config.yaml
num_hidden_layers: 18
hidden_size: 384
num_attention_heads: 3
num_key_value_heads: 1
head_dim: 128
intermediate_size: 1536
vocab_size: 7268
hidden_act: "gelu"
norm: "layernorm"
norm_place: "pre"
norm_eps: 1e-06
positions: "rope"
rope_theta: 10000.0
rope_fraction: 0.25
qk_norm: false
attn_scale: 0.0884
bias: "all"
tie_word_embeddings: true
parallel_block: false
init: "uniform"
init_std_qkv: 0.0215
init_std_o: 0.0215
init_std_up: 0.0215
init_std_down: 0.0
optimizer: "adamw"
learning_rate: 0.000738
beta1: 0.95
beta2: 0.99
weight_decay: 0.12
lr_head: 0.00646
max_grad_norm: 2.0
warmup_steps: 338
schedule: "wsd"
decay_fraction: 0.791
decay_shape: "linear"
final_lr_fraction: 0.1
batch_tokens: 65536
max_seq_len: 1024
doc_mask: true
z_loss: 0.0001
train_tokens: 750600000
max_steps: 11454
dataset: "wikipedia_en"
MLP neurons of a small language model. Each row is named by its layer, matrix (up: input weights; down: output weights) and neuron, and shows model dimensions 64-319. Each number is 500 + 50 x the weight over its row's rms, rounded and kept within 0 to 999. Numbers have three digits each.
After each neuron's rows, "fires in" lists the words (lower case) most often at its 100 highest values on Wikipedia text that the model never trained on.

L6.up320:529551453472590570547402440554545467477487471528492463520537476492559511500548502530440508521496549516483488442549472480497550441459457592474509353514460484471555535494495507568510480560377470520535524471503486440486523462588460557533507524381463570493443559502553531431530514575494560499436462481560486551497476504475471441635500422615562504486462501492538541575462458424552536441466501460500536511467492469515465503520427457531525493507479499478421492551449498529444556424409519554548578472569488444491396522557594486598538446499460416442486473555516425499462585490492490557622494482437593553400541454520473480445467470551530508589442492430483439577519478490495485498491453467527579487487479532507467512564504493439529497537414520476517414499531505384452648477524543
L6.down320:506541480490560494394369481415510501475383418534437517523477547386489518556464424489504487402488560464524521522418492596503623513498457451478482549484479540528528509542468542487553493507509486546468476504534508553499575543520457465410501493491518526522509523507555407487504599500432588575503463503450473459511435491483463454589570542530480472502537586516540443480550528478465518483509565480485678546493511523508442442486504502561552499487484548394526505572591583526511491466479547497532466517527403522456534532515569447540558513492558509481484600594528432484430549441514397434565545526478585520465527407526499531407490492480565507518482549454373521482585426566607504509518443473487382397449431371537467456557492501421474460511479502538563519468448478513497642388516579
fires in: "of"

L2.up61:448489592453490589581449492535550545438443574470503458560440403529402484490558482590538508413481523473480509443516592488603452533445453624535493484497425570421461510568547463489482517519456511590478485492498476462560483421480452488544550492546440480495556492470477546533389457590586451470495475510453554541595529477488558485440519340530500481553466484499507430482449533411517477447485470516432486428431535580468523398599505418604601482476523528508495492468459532494470515556482490451420425504484521524524555570506511545480469489506464518512548476521529555531520495571469427468511511498589535577434523503415535385420417476520501520470459430336507524524499551535550549457499514518536518561424465512550426480469460461538605477459502606550479448533471449491513432444521546
L2.down61:511538403480463426529504422474448531484486421472501531532539464549560574493506486427453540516547523490516587507493450535505473530521457511487561463489435430408481540492441558477465468495508514498532356425520441447466483530536416542540491530531486515503518511548501511469477486537497480564537486531513527517408563463510499462471502562559499615496477450572487481468606528517499429502529550403539560463479509501413457448451427453560473523508386655449512540544421449524514560526542447510532503421500425418616548363458399464545427571539445496528537590513543462496526490513541542534511487509575493454459530447556488628598560497508452482502452538524499570461456484544441489591441482562466487500508473416483476552557500506584519519502461442615486451563627541444517506508373453
fires in: "suzuki", "to", "from", "on"

L6.up540:499599486498499563491564533475570575459463528524531581484453420525395448545499506512423601496555518503497484546567579413558505487555490645527504403495402422529540491552485471412538450480455472498508564515617471404569536597509487508503504552516525527462428553533512486483476517564495466499406481474458442531544491593513619498517450504474465528523443587460479514568456429504469542525535538534541476584500535508488521488593350439574463622473546498480478478404407479491424513472535521471536445540546502529528557537503565504592490376533487543544412427421473453532498437490518552530494553570483500425444437632366512456509431477496495511534568407597547402525444453509568517437488470394509461507406503503481512588491479514476560486382546452583493464507419512392499468518547400
L6.down540:515416489459506562403509391461524454480512429534501527578514486485522432522496501417465548566458441546509549535503537468478515516636382546535573494507442526452594529511426506502552515413458506505489495464523457459603578470525481488546423567545541519564562563427465466534560396529575535542571442501438477430494425429459493550525596542465437514466544531588570514561484564508404511506439465538566488516473534394486495430473583417512525491469568540493543449494570419435505455642424468474486518561476488536525520538521459492539501465535502514530439527602463526524522520494473508515443385482403524565406548486473518545450527453516509527475591491472578417521510578504553553459526487571516485461492451408384558417558483466527523443453510455506489506491453470489506423540558462
fires in: "we", "so", "ve", "no", "la", "soils"

L4.up117:518475459503446553672418419477547444459528523438478502480378507548562467504501436475484578441481466496428468438559472538552603524504542556519570380580482491489499457521556550415534486599572520550572436466564437494522466551506593633520500484426439504556535567419563468509543486551457464521537417493552489607434533481442513553510463566599532454525434509506495511491474468556577484421525501490496495504500454462491460604553507478544442492511496486486399484388465506545435532390549473550473544443474490469503458475467587423581513573531453433483448510507532448505509502499514535480566433508466503475396513432450395521446459542643515479529518448483451492531488511475501573498548449480523502458509517521507504611500612472534529472484453382515484426524470512518491506547519486
L4.down117:481458558484532458553435475570482550501480573454557505466594574577593485540505383492500512547473530459517464538477526503393472538452445455557476556487485504441415543546490527476549483472493492449516567534536570403516491477481527504415518464534518460485494540474529464522519494561505518480572567555510532536573443525419503418505468461499464446599457368540455476563516625496436444599510501537547509536442433523489507537432513509461403468534500542466571534503547528503524426421539474452537576533484500514513494539470623495502446496484497465527507568429457547459412554478472453481515424559499500424550470501555505579485454543414454550478529524464388522434524449513559469505503365520402485474477596472510567415567477464458533516465490447436563506461517563499521592573494440
fires in: "all", "and", "both", "among", "of", "basdeo"

L2.up736:485603473479436492526539416451578567385442497515500499488501507487585453508511510560567549459519499530449517414499453450547527483444527499503530474412441450453428523474555411502462547437451515556438546468505555478503580470540557476675434442545511520447515516507441498429488521489487486476476487581533559604566537504489475522537470457481454487534519504505501504530519511537458486567431474389493454454431547554422573552548487533579441558525538509503436507524504510511551488462441484464480548474425507490511504480506528455510492505481460418553399504575591548461538550474492477435487482421535556576534491481482561504411488467357557527552425461554513480530496505495508533502539538437493516451512538538459418615527356600521544556439412560435503457469455475497478495484467570
L2.down736:526534349528474501591544516428451472483590505477549516514535521467501458491593464521432513469589503506511517466556560429566523533583438508522492440498412373473483491514437568487470496458495368479402452432550458429510535579519484593542402496443566539541517563542485474495412482498505602588575495465474558478348384525374469480555487511507494506518511521533488505487548495459556515493515583516574447522541454501551538450484518463589511534480527554561481341524467546483461584654521529528561472570512477450576479440443491485537458492561519545506544577452452499465591561524470440464507556483529556523480504449480479419475562490522481569455481521473416490458498543559426469565481568511486534489543541521556471440506532511500458478458476500459448472396471524439537452430465549
fires in: "to", "of", "in", "on", "takeover"

L6.up708:443559433525480580528501472442502539444499530452494524530621526527540517407599488544493575596529462598531476477445567512511489440543461443512596423463529518463495475485523532469497544410481458570455519448491456496501508516559529538562470502579516587486525556373527498531358494576465519387454438519615463509533468523485467383493415427535544489536447521462472424526476476576465592455452471435464481504315545541413503534590447465477498458474527582490441498497336478416526472466457503504466517511453421536503544430480532487517558498461457429535558531567544453435480511547453526451532518515491572529418580523474500453448520453480491575520476539461495499498602463460485494514500515502538532589444503505529473594473484451549459503536554526557506419538436506471539571409499460
L6.down708:516524459567455539492543453536529537507528443594603491482427422512420517454487541493490408558547524507538388462418524513559612516466420455450456492497466502507451455530529489535457541459496483511467461549496520452482521519518453477464473464502412538562474439568577513490472436441473469452525524553482536506563509481487438479533465564612496499468507505387520465498540546505495567447479597608508602529503464522456533533485533545453543521559511520513519520479433618448468420554501511476445500552593572606558460501444549518437540496544546464450456607483475590523530515454602465541550494582617526491467504481479571494457529547558511507559422528433470597343534581468560528554590423522467459501539437499514441509500551503537466540560521465461424602468607411484506539465462424
fires in: "from", "in", "to", "on", "joined"

L2.up475:486564517530537531467535462539523531565570484537541503323490477561579516484497472547479519475511403501520510506580537548516420457450533489589513430569378449428530468469502441424512459424482429526545555470609480510536520571538559489486518496398484616598487414460545476505481514489461394492469508496481500592496568524445410504548432469531510518463347520396466550493482562595440579480539510490448435604458373510503454461446483470518524549492540636482430428413471415544406538535515467463487618558491419516515491461448474483565485552531579444603400472504492497415457516568542472477457439494526503493414487527432425438535463515566511514543525504525496497550438604502462584515435510514616413505473504528537443529503508603543564519523450531438495466505518467494541460535496473
L2.down475:509428526512495417596529446517493579521502519583496559598504534537537523465528518406524506444578525570528500396452487472427424595461403534550559389574516519495575561456535477482511529474506545475530493558489385499598455644512494525390569468453415566546494509523542509414442545576598563465583518445495477457539570547441485433495516482375404514509450524433454536518534531517538469418431419471480508570509562501496510408500530572479426503501497473573512409498574431582505479481498491526513520469534545514463514487437480482499455532451527400506444374512500488532510495433574563460513443362507549452573462530489375552488474480460469492532488436465489565420510472471580573566557557523426517580561492563556478343583513470474478474517456524439591467529498526490557451467436566
fires in: "released", "news", "published", "ho", "yoshihiro", "press"

L2.up27:476510624557495571499545481469553501497536463475454465493606493582531480504537517511411577451519438614479549466523419543536527477456407583577464532527411633430513501497500482431470585408599532571519466502442526464482527506566475533499533522471414618542462495492495594454495452478561475431463503571558623518549474495468503500524387411511468465538421504435416417502492572455458411517447492433573440392404427541495444505472534566570410509477513485572565587531471498534521494502508595511464572492493550429559501487389480485543539509468504348522564535485550443468486481487520551536505498488573570514461524557471449505482547481581547454455534491510473508499460447469465453456441479375464517538507542543527460526613474494436482514500387527498490413453507460425512520436418501
L2.down27:501521477610511467457458514423482436528517434595527537453535516506476505507439574559569495520531503519597475508575572541532490436506452438520487578427489468493547467558548539489504495517469498547436395456530544503448449488390479565466619518523546435438516559482558531560447565486510441548571486429513425374477464599462481515434574485347409618480525442534480387467501542520492475508559478446471594450520455462466458515505471514548538556523543463445561497520434455394418565544577420543551495483362529564535591448447534574497555486553506489448561651439507440502469466497563479441477547501578436538570529547548403485511553442498470547496433486523447435531419533393479469518450585581514458501536441492510522497430497503548547458507586496456465567479558577451490514513496419
fires in: "to", "at", "joined", "from", "entered", "of"

L9.up420:459428554523498560498487453507455516493479606533537575518556434378565447480534557586575527534524586458471510540509571511562523550533414514441424478547406417447544453523548528555436469490486464511563484511589513405553559477575475465456531589536427485392516606478518506464478526505459555485422444441526513458481448555458541468585516439520547458484478531512518550532486452545515513481509469583408474456513464455570494425563403455576507423539466513525513499667477481498445614474494496509431484479573436580488460578469460454576490497506482467482496522649515441494493487514477420541499499460538497493527544476444491457503429467526483465486434476425456484517576467468535440419439503510443554458519536470523491631493496479456407559521412443579505440454543543386416579424484512
L9.down420:618590555428545472429400467464487502455475451489506539578534407514483493500554510488652424398528547418403453514442548513471586474514443420480574385387529474518500512493457509416539466513477521495482490481442395551484535548530423529439537517425461514516534511495519361544522513449482502503533543427547456471471445458507444462563498542453478568440577552495509525484504539528474527501524542588561539516494529578502399513513533537464606552480461529456456473526566597511494454466487578462496577504516513548589538606497557493507557463509499483499496557538455514541493485484498452484618566494564573549433451441413496512496477501478458531522478495397341473449557530501517546494378474450418475500397494548519449449430523415434532498554514564457500470517528561443468563484510491
fires in: "of"

L6.up125:530600560505514450487518505456457447480430480531418552529459513465542476548574457501407598460533516527483481488524496548556527545491493540493452390568437510558480469514558441463500543514470482582503439502507447544506563468584435568552452465503442468466425595512539585522516470508496558518432521499522461497457528558476550410513407526518474417499552525518554531494443441479443553441335491540456518553516520511483616467659499473503459475646548441512490401559446492491590502458539530442488433446546542518573505471556568516471430535510385510445423532465553539492453496527536486579576536532445543500501601509466488523396440548484553537530435465429489442518474385501537489489544442440518421518492509497450524525502493519478557483445339562569525442454502488329457543460479480
L6.down125:422485486509573567493487539429493464528508531520430538472499540411534468581495528515563498492492489456533457509547598367542552517525456573436427459526535486519479540481447507533457468529392517519461490559573521523449558506520455457494475428488468512560491377474575539611489513558479517486474427479524406439639517462430568538522528528546513582608503575436465529471469580524570553464479556466572596551511553573436521465415453422435494435521413474494459557503477488565482518482589478484444434600572491500462476584480506436520509490550500588445449544544586464442530424493606503569452525439542519495488519526461499468464586486494502482516506520505400533484517535559489572533440439488416478554510488449555477506490486438464507502528384489363542605486519641488451485499517519
fires in: "with", "of", "by", "s", "without"

L6.up1402:469527518550485571519494531505534500466520519497568519436434526431498554487469483494560513449488473506479497513465513471497523537541538474380620423544487437446508517492509510503540471461520469488370556490538507451547408451559500488595491569504526474493393542522503516449467451555516509517487462516557530559496311469448474458432495512533497486554465495503455453526471497564426511569520489595512501501458483460493479458478454501548451507402458521503400442464470456560487541509504592482518437508529618607624530521494407508592497503475509544472538502499570537551514452524487505526593479532552440464477547500417516550469472526538509517498387473490470454505533644538549556396558448527514429575442518518572465504489465526559479498492496511631452461545482518499514513464518474
L6.down1402:498496476456475499512486474453439365547545466450494573569477519551482500529478445478539539418529504499559466452423541528423557488523477497544481511487534487505455480548453488525473477537534539505513463571426492544436404422518530486476536526451547460483473492499470508480575467474483546613495535479548533567468571400449485434461484584470470536460533518431459500490482502447447590461533513516537761484511515447488451522474498498482483545468508518344478411412485591514479412543478539454525505493473442549506599450404512443501560465528468467485474659433500492514528535424509452605506541495491571527484454449585568584499506434434543534478479574494227496427486529532492562527544506515520527427428375534501499455484556502518540452478516538537550515475458492469505494492479546
fires in: "for", "their", "supported", "support", "to", "on"

L9.up937:413526491443528600413525513465444535431495486530525485491533446434548559500502510555486548562598525531461506437517512494450542553618526536496493484549495458464495562543506466514532486473486466517460499453493441477544464453546485526484499560525412407483531516447572514395554485514471527477482520505550544398518399623443508583629529521611479489569395417484462502478529505488519509516385441527478475447459482454525528455604509469506449471521465553539484406582579451525446454488487574488544430510505495604450482553433508491496516460553440504528566566652503463518493540503515493464530536536567527418402491419442453504438514566449597492521457533465498441493377592485459531521376468529507501530486478425534387521562528544515486558515425492516574516476579418455516552478428457
L9.down937:524522480459574428460484501468502411460501518478516609396596540612385472514499474510464414459479503456520398510500492520472518464501536481448506498465433534476420497603501487542548448478457554539525463524608521495460468540464521472487473541467495530484535562510507458605507547534534543558416516441529480475503477481486485465545440563455507504461473423451466440517523421433540506493507490479426678470564502500345512439543491451517464544473434513339483512451532439495484520502493537391538581459551569535519499559487527455507468519506470540517478663544596523519540498553459415536568566543426489518468561461506455451435452517563490468541510570548270365477509537565483504551555490537426428482483316488523481549480519449539478441516522568462524486519482553483483536524470561
fires in: "of", "about", "from", "march", "at", "for"